config.toml
positions = "alibi"
init = "normal"
beta2 = 0.99
lr_head = 0.00754
MLP neurons of a small language model. Each row is named by its layer, matrix (down: output weights) and neuron, and shows model dimensions 32-127. Each number is 50 + 12 x the weight over its row's rms, rounded and kept within 0 to 99.
A block is one neuron, or neurons of one layer that tend to fire together. Before each block is what it responds to, as a language model described it from the Wikipedia text at the highest values.

Description: Numbers in dates and tables
L3.down805:47 55 43 55 34 51 30 37 35 57 45 47 45 47 43 41 77 52 36 57 67 65 43 32 38 67 58 66 47 50 41 58 53 70 45 58 45 29 50 39 40 73 80 50 73 43 38 35 43 74 58 36 42 30 46 55 52 28 50 45 59 49 54 51 50 60 36 47 50 57 23 47 58 52 51 51 57 40 55 44 46 52 46 38 41 47 63 53 29 32 46 43 36 34 67 54

Description: Final piece of names
L3.down1627:53 61 24 52 55 49 19 30 51 59 63 32 64 57 58 31 67 46 70 46 46 19 55 36 51 51 41 38 25 42 45 58 36 56 56 19 46 57 35 67 64 37 68 37 44 50 51 48 72 34 55 45 83 64 59 29 51 51 41 59 69 40 72 65 63 37 49 56 24 49 38 48 39 54 36 37 63 46 64 35 66 45 51 51 43 72 47 35 22 48 40 70 63 54 65 52

Description: Month names in dates
L6.down21:46 59 61 54 53 58 31 30 46 45 43 66 55 43 30 55 63 63 47 57 46 56 39 60 59 35 66 44 53 65 54 45 58 62 74 56 42 58 45 62 45 54 48 92 46 46 67 60 44 49 37 39 55 62 32 39 52 43 47 36 61 48 52 47 60 39 64 34 22 65 42 54 72 49 33 41 58 32 57 51 46 55 59 47 57 49 71 50 58 29 66 44 54 57 36 51
L6.down55:31 51 42 63 68 33 54 49 66 38 56 65 41 53 33 64 14 39 37 36 44 51 59 42 55 41 42 65 58 63 44 76 45 42 44 72 44 57 55 50 50 42 32 59 49 37 82 39 73 27 72 48 55 42 46 68 54 39 46 55 56 36 50 45 37 40 57 53 54 41 44 53 47 36 51 39 44 65 58 69 29 38 42 18 65 42 60 60 63 51 29 44 59 56 29 44
L6.down145:63 49 25 62 46 35 62 60 53 45 39 25 60 63 41 14 60 57 57 36 35 41 51 30 26 48 57 69 54 51 30 60 27 40 58 54 54 34 60 69 40 52 66 47 66 31 50 40 60 58 64 49 51 72 52 55 50 29 55 51 70 68 57 57 45 40 47 72 44 18 43 43 64 36 44 54 53 46 53 57 62 57 30 61 43 35 50 38 61 49 38 41 33 47 49 39
L6.down251:62 66 30 47 41 37 52 46 65 48 43 51 56 50 57 33 32 49 58 42 31 46 55 46 68 71 53 37 66 64 49 52 51 36 34 57 81 41 48 43 53 52 55 32 69 59 42 52 69 60 50 70 62 68 69 60 31 38 55 48 58 45 47 53 56 43 61 51 49 66 69 51 23 72 56 38 43 60 53 18 31 57 47 65 43 32 50 54 61 46 32 50 67 56 49 55
L6.down294:39 39 69 52 43 39 39 39 43 67 57 46 38 58 60 35 48 66 64 38 67 59 50 52 35 48 36 49 67 40 55 56 45 58 46 45 77 30 45 43 75 39 51 60 54 27 45 67 47 43 53 47 50 31 47 46 45 57 78 45 38 38 43 55 48 41 60 62 37 50 31 53 48 46 59 50 46 42 44 52 71 48 57 46 43 67 43 30 59 67 53 40 50 45 62 51
L6.down306:47 43 27 69 34 51 36 59 47 49 41 61 43 47 53 42 39 78 49 56 45 61 46 52 46 38 44 45 56 76 57 52 58 61 48 46 41 42 50 34 47 60 45 44 36 60 60 21 76 70 23 44 61 38 46 53 54 55 73 43 61 30 29 33 55 54 45 43 74 55 49 65 37 57 40 25 41 43 50 59 56 55 36 47 59 57 36 56 41 46 35 57 60 62 23 48
L6.down419:66 56 49 53 40 47 46 53 42 36 44 68 36 63 35 68 47 55 44 38 46 50 35 77 69 44 42 51 67 42 55 53 51 51 47 40 52 58 21 40 43 49 62 36 60 45 58 44 72 72 58 38 42 54 59 53 47 70 29 42 70 51 55 34 72 37 29 37 52 42 50 32 46 49 45 35 57 77 52 38 46 66 51 54 26 67 49 29 59 62 56 48 58 65 59 41
L6.down442:64 39 44 39 58 36 58 51 51 60 41 33 62 45 59 53 35 57 65 25 70 49 74 54 39 73 56 69 54 29 43 67 50 66 62 57 57 59 58 58 68 56 56 42 44 30 48 39 60 44 27 43 58 40 39 61 30 48 47 73 71 48 37 46 72 44 44 47 48 24 53 40 59 34 53 36 57 52 38 34 61 50 52 51 46 54 54 40 54 41 64 58 53 58 63 33
L6.down482:47 29 40 47 60 41 52 28 53 61 33 58 53 40 59 67 26 46 53 56 42 35 33 35 51 44 58 45 48 45 50 53 67 38 35 53 59 55 46 45 37 45 46 37 49 45 39 68 53 52 47 69 64 36 74 64 51 46 55 54 61 53 54 58 46 67 69 50 45 53 60 57 32 40 44 48 53 58 80 24 67 54 55 46 64 61 50 55 60 35 50 43 60 32 61 74
L6.down499:61 24 59 56 31 54 29 62 43 28 49 50 44 70 56 51 57 44 56 51 25 51 58 44 46 28 46 35 59 62 58 43 60 59 56 56 49 49 46 58 46 41 34 49 33 60 57 57 55 44 49 41 26 45 39 55 60 61 46 70 50 69 50 41 55 36 36 58 58 60 37 39 50 49 38 44 71 49 33 31 38 45 29 48 56 66 56 62 72 33 56 33 48 18 31 32
L6.down529:40 57 56 50 52 61 40 68 60 42 52 50 46 57 38 43 61 52 43 38 52 39 45 44 24 51 60 52 64 35 51 60 71 60 53 31 46 55 28 57 46 27 31 45 55 30 47 41 46 66 57 54 46 59 52 50 62 62 36 45 65 69 25 51 52 56 49 61 41 47 13 48 70 66 53 34 46 41 36 51 51 55 50 74 72 37 42 37 63 45 44 64 44 34 37 54
L6.down900:68 41 68 35 34 35 54 47 50 52 38 56 44 51 51 47 28 30 41 62 40 41 37 71 38 52 26 61 60 42 46 54 25 48 41 79 29 80 67 61 26 56 39 46 40 75 22 42 51 40 31 47 47 57 24 61 56 64 42 37 59 57 43 44 49 51 45 42 51 50 59 54 36 57 49 66 52 69 39 56 52 37 35 38 37 77 43 64 34 56 60 51 51 51 64 61
L6.down1367:57 55 61 48 40 38 71 44 37 46 46 59 35 35 84 44 35 50 55 49 52 65 49 67 41 43 50 37 45 53 31 46 50 53 64 59 56 58 41 27 73 40 78 41 53 32 35 28 58 55 51 63 49 51 52 41 47 66 49 43 51 31 47 49 30 49 50 57 58 34 41 44 50 50 46 42 45 53 66 27 39 44 61 47 63 62 37 41 51 55 42 52 63 60 42 69
L6.down1462:56 47 39 48 53 45 32 48 43 46 44 44 41 64 63 43 36 58 49 58 42 32 45 62 29 57 48 35 41 46 36 54 53 42 52 60 38 58 56 47 37 50 36 68 39 55 35 58 52 47 51 58 52 51 46 63 37 82 54 31 55 45 62 35 42 41 57 86 36 31 41 22 41 65 61 46 54 48 48 37 65 52 44 49 36 64 40 67 56 71 61 55 51 45 40 34
L6.down1683:43 46 44 53 35 27 42 47 54 57 42 35 48 34 34 40 54 39 57 55 64 49 25 52 59 40 66 40 42 39 47 49 57 39 30 49 51 66 55 49 65 63 50 49 53 46 49 59 46 32 69 54 57 51 41 53 39 47 40 64 44 33 27 61 50 47 48 72 34 55 42 34 76 17 48 69 23 54 32 60 44 39 44 42 54 48 46 64 58 49 43 42 48 54 37 36
L6.down1749:35 38 33 47 29 42 69 69 70 56 46 51 86 40 58 42 37 64 46 69 65 33 70 56 44 28 41 37 75 56 55 45 55 37 35 28 44 50 43 55 55 55 43 37 45 40 48 39 45 69 47 34 50 54 43 56 39 53 71 54 53 42 38 51 57 59 52 55 60 61 57 46 40 60 39 49 34 37 72 57 50 80 46 25 37 60 53 49 48 44 52 41 37 66 40 39

Description: Month names in dates
L7.down12:65 42 49 35 57 51 45 58 35 70 32 48 63 62 35 59 67 77 54 44 44 58 43 46 50 39 20 37 58 51 52 47 39 40 46 58 41 39 65 43 29 36 59 51 67 38 64 64 57 65 40 50 63 41 45 46 49 46 56 58 27 58 57 57 42 43 52 50 53 57 39 16 56 43 71 59 41 49 63 54 56 32 45 44 74 50 54 43 56 58 59 49 51 46 54 57
L7.down485:45 44 47 30 51 38 42 45 53 39 42 54 61 56 59 59 47 51 47 50 55 43 53 55 48 42 58 35 48 31 54 51 41 43 57 48 53 39 53 59 49 66 50 54 45 55 57 43 63 59 66 40 23 53 36 83 68 50 46 52 70 42 42 70 59 54 28 61 40 47 35 56 46 64 30 46 56 50 47 77 39 42 37 59 60 48 62 77 55 54 51 56 29 24 39 66
L7.down1902:64 48 50 59 56 38 63 54 40 53 36 61 66 57 69 62 39 91 56 77 34 33 36 43 55 78 54 49 42 54 61 60 46 44 31 64 43 44 33 50 61 46 56 54 39 69 50 33 53 56 50 34 51 64 33 72 41 48 49 37 45 65 67 53 27 47 61 43 52 42 54 47 44 73 30 48 31 51 56 63 56 53 55 51 57 49 53 54 62 43 55 39 50 57 56 44
L7.down1944:60 51 51 52 58 29 65 32 48 67 44 57 49 55 61 48 47 39 51 49 33 44 62 57 54 50 36 39 30 34 50 45 57 37 39 44 58 40 41 71 47 54 35 61 48 38 75 45 56 57 38 45 49 57 38 55 45 41 49 58 49 51 54 41 40 51 50 39 57 35 44 56 67 37 69 54 43 45 69 22 61 50 66 48 31 55 35 53 66 79 56 62 54 31 37 46

Description: Place name completion
L6.down80:59 48 62 46 50 30 46 47 71 45 56 45 53 55 39 42 53 60 45 50 32 57 48 37 54 41 61 41 47 57 73 68 55 44 35 52 60 28 57 41 45 53 37 69 52 44 34 60 70 52 74 49 34 49 55 45 56 30 41 41 56 29 59 46 52 41 58 54 59 65 55 63 82 20 37 62 47 45 58 54 58 46 37 55 49 51 56 45 27 59 41 39 36 21 51 65
L6.down93:60 67 44 58 41 34 42 28 27 31 44 45 54 50 49 28 37 55 52 43 35 44 49 41 36 68 72 43 64 43 79 61 42 55 71 65 40 42 63 54 48 46 39 56 42 53 32 61 69 37 39 65 58 38 47 66 51 45 50 43 49 55 62 65 51 45 45 44 48 70 58 37 30 38 56 34 33 60 37 66 65 43 54 58 42 49 52 41 41 52 34 56 53 49 29 30
L6.down429:61 43 60 37 48 29 55 43 60 53 51 40 41 52 60 46 54 67 45 67 46 45 54 68 44 64 50 51 59 28 42 63 61 39 37 58 25 42 60 46 58 38 56 60 36 56 32 59 49 74 46 53 34 62 47 72 27 28 43 49 60 55 57 70 39 53 53 53 30 49 31 44 52 40 41 48 43 34 58 45 56 26 59 59 41 46 47 32 72 41 41 39 44 33 43 72
L6.down677:52 46 13 47 41 52 42 41 35 49 68 58 76 44 50 37 48 61 59 44 30 63 29 33 59 48 53 38 36 49 53 55 70 37 25 69 48 56 39 61 56 49 49 49 62 68 55 37 35 57 55 62 48 61 41 46 66 63 38 44 54 45 63 60 29 50 59 38 21 56 36 40 48 71 59 66 44 47 54 52 59 61 53 40 36 50 46 52 41 50 68 62 49 56 50 52
L6.down911:53 39 50 55 63 58 39 59 44 53 53 39 58 77 34 36 56 36 61 48 77 57 52 36 53 45 65 50 58 59 60 49 47 29 60 56 51 48 62 63 47 55 43 23 50 72 47 31 76 48 41 45 48 65 38 26 46 55 48 54 34 34 52 33 61 47 73 45 36 52 34 52 45 53 55 40 46 57 67 34 57 56 49 57 37 69 41 59 42 60 59 49 44 64 51 58
L6.down912:50 50 51 43 59 56 47 61 24 64 56 45 56 59 69 19 52 55 43 52 66 41 50 55 64 42 59 59 54 34 69 68 68 60 42 52 53 52 49 86 66 53 59 57 55 48 46 37 71 67 44 57 51 59 41 60 49 45 52 15 60 29 59 45 44 27 58 76 62 55 29 44 40 63 57 61 47 48 55 51 71 50 50 46 54 45 43 47 36 60 52 38 55 35 44 65
L6.down913:44 30 58 62 33 44 63 46 49 62 33 35 60 63 53 35 69 64 50 45 35 55 51 56 39 34 43 64 42 61 65 40 56 40 43 51 52 45 58 60 57 61 56 43 43 69 49 52 34 59 33 52 64 45 42 51 77 42 36 57 59 35 56 77 58 55 61 46 33 39 44 74 46 58 42 50 75 38 75 53 41 54 48 43 67 49 44 43 28 27 52 57 50 34 23 49
L6.down1134:50 51 38 55 59 40 60 34 46 33 31 38 43 57 46 32 47 57 57 37 24 35 49 62 54 33 52 57 43 42 56 53 60 54 35 54 39 62 39 57 48 40 45 51 55 47 49 35 17 57 46 61 56 35 67 42 30 61 18 47 65 46 44 48 61 54 30 46 51 34 50 49 67 49 48 43 56 41 35 33 49 57 42 46 36 46 63 56 43 69 56 39 38 52 55 47
L6.down1655:63 41 54 63 70 51 40 49 48 51 49 60 48 33 59 48 56 55 59 60 55 51 66 51 61 56 50 57 48 67 66 43 41 49 68 28 46 34 29 37 41 60 48 49 55 28 48 46 53 54 44 58 50 66 40 42 32 44 27 35 59 47 38 48 67 37 43 35 49 50 43 68 24 77 40 37 40 51 54 63 24 42 50 48 46 34 70 58 45 44 56 45 50 49 54 40
L6.down1753:36 48 56 39 57 33 45 51 57 41 47 44 36 52 61 54 53 59 54 44 42 41 52 76 46 44 50 47 69 51 62 34 56 29 32 64 24 59 52 45 59 47 45 49 34 33 50 64 51 41 48 46 39 60 44 73 71 58 64 53 37 61 60 49 43 44 50 62 48 40 21 41 78 33 46 68 48 46 77 52 58 59 23 60 57 61 55 55 40 45 54 44 54 42 63 36
L6.down1755:44 34 60 59 74 36 40 68 23 70 52 64 43 53 30 54 67 45 28 48 61 64 28 44 60 58 47 63 62 44 32 81 39 57 41 49 46 48 47 64 44 68 52 39 55 42 37 61 64 32 50 54 52 44 52 61 47 51 43 45 44 53 56 51 61 58 63 50 44 53 31 75 52 54 59 52 30 47 56 30 46 70 59 56 49 32 66 47 41 55 50 48 58 43 53 48
L6.down1870:54 55 40 54 49 49 72 53 60 71 63 27 41 44 54 52 46 45 56 29 68 67 32 62 53 72 46 56 44 41 26 71 64 36 26 68 52 61 36 56 50 51 44 29 41 31 62 23 61 81 58 53 49 41 45 29 63 36 53 43 40 32 76 70 37 47 61 51 40 43 13 52 46 21 30 56 46 50 57 47 58 45 51 50 56 65 59 38 53 67 37 49 45 58 52 66
L6.down1874:60 55 70 78 53 57 48 64 31 25 49 59 49 31 52 54 67 76 50 73 48 48 34 51 46 73 47 63 44 52 43 49 41 67 53 56 48 43 56 31 32 55 53 33 46 62 71 76 70 06 51 56 46 47 44 38 94 48 41 52 44 36 43 47 56 23 52 41 43 53 37 53 65 46 53 70 44 61 55 41 58 59 52 42 37 82 60 46 60 40 60 59 52 70 41 63
L6.down1882:43 43 67 47 58 59 46 60 47 41 49 39 70 57 32 50 54 66 22 69 57 60 32 50 59 52 41 53 29 36 72 59 38 57 31 53 35 40 47 71 64 35 48 40 48 61 55 67 50 48 47 53 63 61 51 42 56 41 46 38 37 46 49 58 32 50 40 67 45 53 46 54 37 67 34 55 59 48 61 47 58 59 52 53 44 48 57 48 61 38 58 35 33 49 42 56
L6.down1943:47 48 58 62 39 52 53 39 42 56 41 41 53 45 39 68 52 69 71 88 50 39 51 64 58 40 41 66 56 47 43 62 48 51 56 58 50 57 47 40 48 61 60 61 58 53 55 53 55 62 59 53 58 49 60 67 32 53 46 62 35 65 79 20 63 48 56 48 63 60 72 54 61 43 58 55 49 45 49 34 40 46 57 39 48 55 59 42 45 28 45 39 60 67 50 57
L6.down1992:63 62 62 36 26 56 51 53 45 44 45 61 33 73 16 51 29 36 58 72 43 66 53 54 28 49 40 46 81 59 49 49 45 34 39 57 35 28 62 43 46 36 65 41 42 51 38 58 29 55 43 50 71 64 43 41 70 53 31 77 51 58 61 18 46 58 61 29 58 51 48 60 58 49 62 53 46 51 47 48 30 47 56 51 56 60 40 48 36 52 61 42 73 42 28 38

Description: Organization name endings
L6.down85:51 52 38 37 60 39 65 45 29 33 45 43 53 44 45 44 62 46 74 53 51 31 39 67 80 26 32 41 60 53 34 42 52 44 37 46 56 61 30 57 51 54 33 66 41 36 39 60 65 48 60 29 49 45 66 25 32 46 51 33 42 48 40 54 45 56 56 39 71 43 37 54 55 58 48 35 47 45 71 51 37 46 47 50 57 60 42 57 62 56 61 44 42 71 25 50
L6.down324:38 56 55 54 43 42 16 34 25 49 45 37 35 47 43 32 77 61 48 47 51 50 44 73 50 57 55 54 48 32 75 53 74 59 64 39 56 52 54 31 56 49 67 56 56 52 48 48 49 53 48 33 64 46 36 45 54 54 50 71 28 46 42 70 42 65 58 51 67 54 47 53 54 26 70 63 46 21 55 56 57 52 48 65 47 58 63 46 56 76 73 59 64 42 45 57
L6.down441:58 46 47 41 41 65 33 39 53 41 46 56 69 32 67 55 58 32 40 61 70 67 52 64 43 58 48 57 45 45 46 67 54 58 55 48 49 46 63 65 71 58 46 50 43 57 69 51 73 72 56 16 51 55 39 37 36 62 44 52 58 58 37 31 50 44 46 59 76 41 55 62 47 75 44 55 44 58 37 46 47 59 58 57 34 74 51 66 75 35 45 35 42 40 47 75
L6.down815:37 52 53 58 29 40 66 68 58 52 40 59 40 57 48 47 52 47 32 35 48 39 41 50 42 31 56 37 53 37 55 43 38 38 58 80 49 49 45 41 55 53 70 54 58 30 63 54 80 36 57 28 53 44 35 60 61 47 46 48 40 42 58 46 56 79 55 28 44 26 36 64 45 26 55 55 40 40 55 52 39 72 51 45 77 64 39 42 59 62 30 51 37 64 47 32
L6.down997:53 52 69 46 52 59 58 45 49 52 52 59 62 64 51 60 58 42 49 67 70 49 29 49 60 31 22 74 53 35 43 38 60 64 37 36 62 43 67 39 53 59 66 40 33 42 56 38 72 46 50 53 39 43 60 49 63 50 50 46 44 42 50 35 39 40 41 50 52 33 38 52 52 61 71 63 47 40 31 53 56 51 49 37 52 39 63 73 58 42 55 78 42 62 56 57
L6.down1237:40 54 61 50 31 50 55 25 39 41 49 74 53 52 42 44 56 44 51 58 36 61 64 33 47 65 34 58 66 51 57 36 59 33 47 80 58 30 57 43 54 70 52 50 53 37 46 60 36 53 55 60 38 46 37 78 40 67 43 51 49 57 59 64 56 44 46 57 46 64 24 40 55 20 47 49 56 29 36 46 48 44 59 36 58 48 41 64 48 44 59 38 56 36 73 32
L6.down1324:51 46 52 47 63 51 24 51 58 59 59 45 55 71 36 39 61 54 52 41 58 70 53 47 50 62 42 64 45 35 46 67 32 64 55 43 47 64 53 39 53 50 46 47 52 43 57 30 55 47 45 50 56 39 46 54 73 61 52 44 50 44 12 39 43 45 57 60 57 49 00 48 56 66 60 46 65 70 45 45 50 61 58 52 36 57 43 51 43 69 46 44 41 56 43 71
L6.down1397:42 32 61 47 52 39 41 39 63 68 52 55 64 57 41 48 72 37 56 33 51 47 43 66 45 50 41 28 45 76 48 34 52 79 67 61 46 36 39 32 67 35 79 53 57 53 65 51 45 20 42 56 62 47 50 39 32 31 77 79 51 66 27 63 52 61 45 44 85 40 51 41 57 51 54 52 39 64 49 48 48 77 38 57 51 52 48 49 49 47 49 38 55 51 55 44
L6.down1517:38 47 61 52 38 33 48 45 61 45 56 40 31 37 57 51 53 59 64 37 51 61 40 59 57 58 54 50 52 47 67 52 69 67 55 45 48 45 51 36 60 61 65 47 38 59 54 70 47 42 59 38 64 47 56 54 52 34 51 37 71 69 49 73 29 31 50 77 58 50 42 48 39 46 69 58 23 57 36 21 48 60 42 57 60 41 51 44 54 50 40 70 46 54 33 42
L6.down1562:85 54 58 29 51 62 62 33 52 52 58 39 46 61 51 58 59 34 68 66 65 75 65 24 55 45 54 56 62 82 36 56 57 57 69 67 24 33 42 33 59 60 52 45 42 52 93 42 30 43 42 36 50 49 66 35 50 60 41 57 29 55 62 62 62 64 47 63 46 52 55 49 50 49 49 54 50 45 60 53 44 68 58 38 38 76 36 53 59 43 39 60 44 65 46 63
L6.down1578:51 60 58 38 38 57 60 44 40 54 58 51 49 37 34 29 63 70 61 81 62 50 37 73 46 47 46 60 44 41 55 31 36 26 59 57 56 52 45 45 43 49 62 48 39 29 46 37 54 64 38 47 35 41 44 44 39 48 52 51 45 60 45 63 41 74 56 56 73 49 35 75 44 60 58 32 43 76 56 47 41 50 40 28 71 59 29 61 38 67 39 55 46 56 33 61
L6.down1604:44 38 55 66 78 38 73 32 41 39 39 36 54 62 33 36 54 77 41 42 51 71 73 53 55 47 39 70 71 70 53 62 54 45 55 48 52 52 46 47 54 51 22 41 64 31 43 25 57 44 42 42 59 53 76 56 73 60 64 44 48 38 36 64 33 48 68 72 59 35 34 26 47 45 48 56 34 59 72 55 35 51 33 40 62 46 51 42 66 50 34 55 53 50 54 59
L6.down1647:33 49 76 58 52 38 60 46 46 50 42 13 36 50 44 46 49 75 48 40 39 36 75 46 67 53 51 53 48 40 52 33 57 68 64 43 59 66 56 42 33 44 62 48 54 70 25 45 30 50 44 37 38 57 35 67 48 41 18 55 58 51 48 48 64 50 37 60 42 61 46 61 56 46 50 29 50 58 43 66 44 47 52 48 40 46 50 58 64 43 46 47 79 55 61 37
L6.down1662:51 62 47 51 61 45 66 45 44 33 65 49 59 47 65 65 55 46 47 59 48 66 48 51 47 40 62 64 47 54 67 45 48 63 70 40 40 55 51 46 47 69 64 55 52 53 62 47 56 56 63 31 38 37 63 39 42 57 47 50 47 64 48 44 56 48 51 57 41 35 36 42 55 32 57 49 53 56 59 40 38 65 72 52 47 49 29 47 58 44 47 34 46 59 42 64
L6.down1780:29 67 27 47 45 27 56 35 24 54 59 32 67 45 68 61 48 60 79 36 55 29 23 70 48 52 65 51 42 58 36 40 53 45 37 66 48 45 27 54 63 45 67 45 48 51 50 55 43 26 60 35 43 54 71 39 50 61 38 33 49 44 46 55 57 58 48 44 56 58 13 38 43 26 43 31 51 31 40 35 53 56 48 66 77 62 52 60 43 57 49 41 47 43 55 74
L6.down2037:57 57 70 64 40 46 58 42 53 67 51 64 42 36 30 68 65 37 62 62 42 43 64 23 71 37 55 41 68 49 47 51 53 60 56 25 50 48 52 57 37 44 53 53 64 62 56 58 37 44 51 50 37 57 52 43 43 52 36 59 28 43 39 35 57 45 46 55 53 63 43 34 60 58 65 59 34 53 50 46 42 62 57 60 39 52 61 61 62 45 44 47 49 42 51 42

Description: Place-name pieces
L7.down963:63 56 32 38 44 60 51 48 54 51 50 39 35 74 63 50 32 52 44 44 47 65 51 45 30 56 47 46 58 52 61 62 33 40 58 38 46 46 22 71 78 52 74 34 35 32 51 41 56 49 53 55 51 60 48 52 43 43 57 58 36 35 67 41 42 46 43 36 49 39 49 50 43 69 28 51 55 47 65 38 44 48 46 44 55 62 46 33 51 70 48 72 34 59 38 52
L7.down1049:58 54 43 51 53 32 45 44 22 51 49 66 68 70 58 53 39 68 60 39 50 55 32 33 49 54 41 66 50 52 51 57 47 37 38 48 49 49 50 47 40 76 55 38 42 51 54 50 46 62 53 56 52 65 53 49 43 44 55 23 58 64 29 65 34 64 53 24 34 37 55 69 38 42 36 63 48 41 56 33 49 70 65 64 57 44 39 26 66 49 62 65 37 35 46 51
L7.down1538:50 66 51 55 57 69 47 75 42 53 40 25 77 40 66 61 50 75 33 35 52 34 52 49 51 52 38 55 45 63 35 47 40 33 56 64 56 42 30 34 51 46 52 50 50 54 40 42 38 41 44 51 47 67 44 30 47 53 53 63 16 47 40 45 50 39 22 38 52 42 56 73 57 73 50 49 65 45 59 42 49 49 68 51 35 63 51 38 42 43 65 55 46 42 42 51
L7.down1660:41 43 51 76 28 64 49 51 38 41 56 54 68 62 77 50 71 59 46 52 50 47 50 62 63 40 60 28 48 65 46 45 60 45 23 56 39 34 40 38 79 54 57 58 53 40 57 28 37 54 58 38 75 70 69 31 47 54 39 34 45 37 57 33 55 55 37 44 39 60 60 65 58 53 49 51 37 60 59 43 47 44 56 56 58 55 49 22 65 78 60 66 35 53 53 35

Description: Critic source names
L7.down415:66 48 69 65 45 59 43 60 30 46 33 51 48 37 41 37 63 50 51 55 42 43 71 33 51 43 63 37 53 33 35 54 61 49 39 57 44 25 58 75 63 58 65 70 43 61 53 50 62 33 38 40 56 48 66 23 53 38 43 51 46 55 55 37 62 41 61 64 66 53 52 57 54 61 40 69 41 56 17 50 45 35 66 68 25 51 56 33 62 78 82 62 39 56 48 61
L7.down473:59 40 42 70 49 34 37 30 47 33 52 59 54 66 48 58 53 51 68 47 56 52 45 40 53 41 51 44 46 32 53 39 53 41 47 57 34 48 54 48 57 58 52 69 52 62 47 66 41 55 47 47 29 63 53 57 56 29 46 56 68 38 39 38 48 57 60 54 50 49 37 64 44 76 58 48 49 47 46 36 39 64 58 45 58 43 57 56 41 49 50 47 41 44 60 46
L7.down1552:56 45 75 61 24 66 57 42 59 46 49 36 59 50 55 56 45 67 50 42 58 59 35 46 69 48 43 49 39 47 38 39 48 57 47 64 57 59 42 58 58 49 29 56 48 48 64 41 49 51 39 46 70 54 47 62 56 66 57 67 65 86 42 27 64 46 53 77 48 41 54 67 45 51 47 66 56 38 45 40 60 73 57 36 43 60 48 26 40 51 63 67 67 44 62 58
L7.down1872:64 29 52 38 40 66 43 46 29 47 49 34 42 46 65 47 46 65 61 51 49 58 58 37 72 59 64 48 43 45 40 55 49 48 51 41 47 56 59 54 72 46 51 52 66 70 59 43 64 48 46 43 53 66 52 50 33 54 63 31 51 56 51 46 56 36 35 63 47 67 60 39 54 72 56 48 44 32 33 48 59 45 48 57 45 49 55 91 47 22 53 41 65 56 41 50